{"d_model": 768, "n_kv_head": 8, "d_mlp": 2688, "norm": "layernorm", "positions": "learned", "init_std_o": 0.00321, "init_std_up": 0.0151, "beta1": 0.95, "decay_shape": "linear", "seq_len": 384, "train_tokens": 1200000000, "steps": 9156}
MLP neurons of a small language model. Each row is named by its layer, matrix (down: output weights) and neuron, and shows model dimensions 320-415. Each number is 500 + 25 x the weight over its row's rms, rounded and kept within 0 to 999. Numbers have three digits each.
After each neuron's rows, "raises" lists the tokens whose logits its output raises most directly, leaving later layers aside.

L6.down1321:472442508456509491490518505472485481497526506522583521495529462494517529504536484489495481496505492477507488482502488504518484549493504499491484510480519468467476508489509514577508523527483541500499494483551522519490535499489479484518518475462504532518498526516482554526485521470501486438
raises: " including", " particularly", " especially", " although", " usually"

L6.down1216:493517497465527566514476564496540477486517529481485537534532516522485486525526519552524491474510525522489467487507479505498473518462508487515535450549511513530489465478519529514488455494457500507527530518496508507503496543536438504503495494523492452541514466518496527523469511506488505501
raises: " to", "To", " To", "to", " back"

L6.down2064:555556484483500497552494509448461475483501523504471509508492498530479470518488478513499511542484505485522492480534511527514501494531504462489536517505482510544504482489511484561473474496515510526594468521508486487532524464493489497508480495514551453469445506506509459469512508488546493574
raises: " could", " can", " might", " would", "you"

L6.down768:547560475480487478442496529505529499501470531507502533423476476519528549560495530546542460518502479458514509470469463470521492509547516504499478550530492531510511527531491523495507511526558465524486476489456478512519501513556485486492506497449538529514488479507479476510538517502516478507
raises: " and", " because", " so", " due", " but"

L6.down1270:495474501516483498519449507505457527514474489489503474446471506528432521469473505510537522488463526498441513502503468461493502470502483460495502507493483495465490514512535487509483479546530517487542510508482463509524494496465468485528468496506512504476545550524479510471550516535533483529
raises: " |", " mm", " ", " by", "."

L6.down1247:522477514466533493510490496489459517526519489495517498508492504489494498506504523496481486503502528491508489496524485496477525480485499498468462516484477565502519523492514502520511505497489538476556541485474516528481520515503529465507512480542524505452526513447480518486533496526438527471
raises: " killed", " dead", " suicide", " wounded", " death"

L6.down805:514497475502499513532513496495487467501491509536489520504522482488488486519513497488501536505528462484466489519496555432530508553509503517532483507505524535455550495514490539538517551488483506516456512482484484511514509486449472516547518512506485481521503537460519535534475545544510503469
raises: " wife", " daughter", " Sultan", " ruler", " son"

L6.down1527:509524488507462489485453545485501481489480537523499518516496458501507505502452439473470508467516503503477503497479533491480471516503563472532509504469498502494496486499507504558468513539487492477524497475505483503461491522516513465492506470560466474514518543514497523520488508526524503566
raises: " India", " England", " America", " western", " Africa"

L6.down862:475477502463489511501523492540506468477477471505524530516508511464483494470466551475523535487473494470482498512493509505503471445484481513499545479502491547537486503470497499543478516492459505499503525489518472485473500495505526509517533512506494501523510504490523475488507516467487529485
raises: "ti", "ter", "je", "ta", "te"

L6.down1690:547519490518511497498476462489477488490531490513518503481470536535457488505454493441517481503511489511519504456449508467478521511480494508528502468489504532533448464526501514540510517568512487534489496490520506473528534540494476468510489498485481475541505510528484522538500508547462507475
raises: " also", " became", " has", " was", " includes"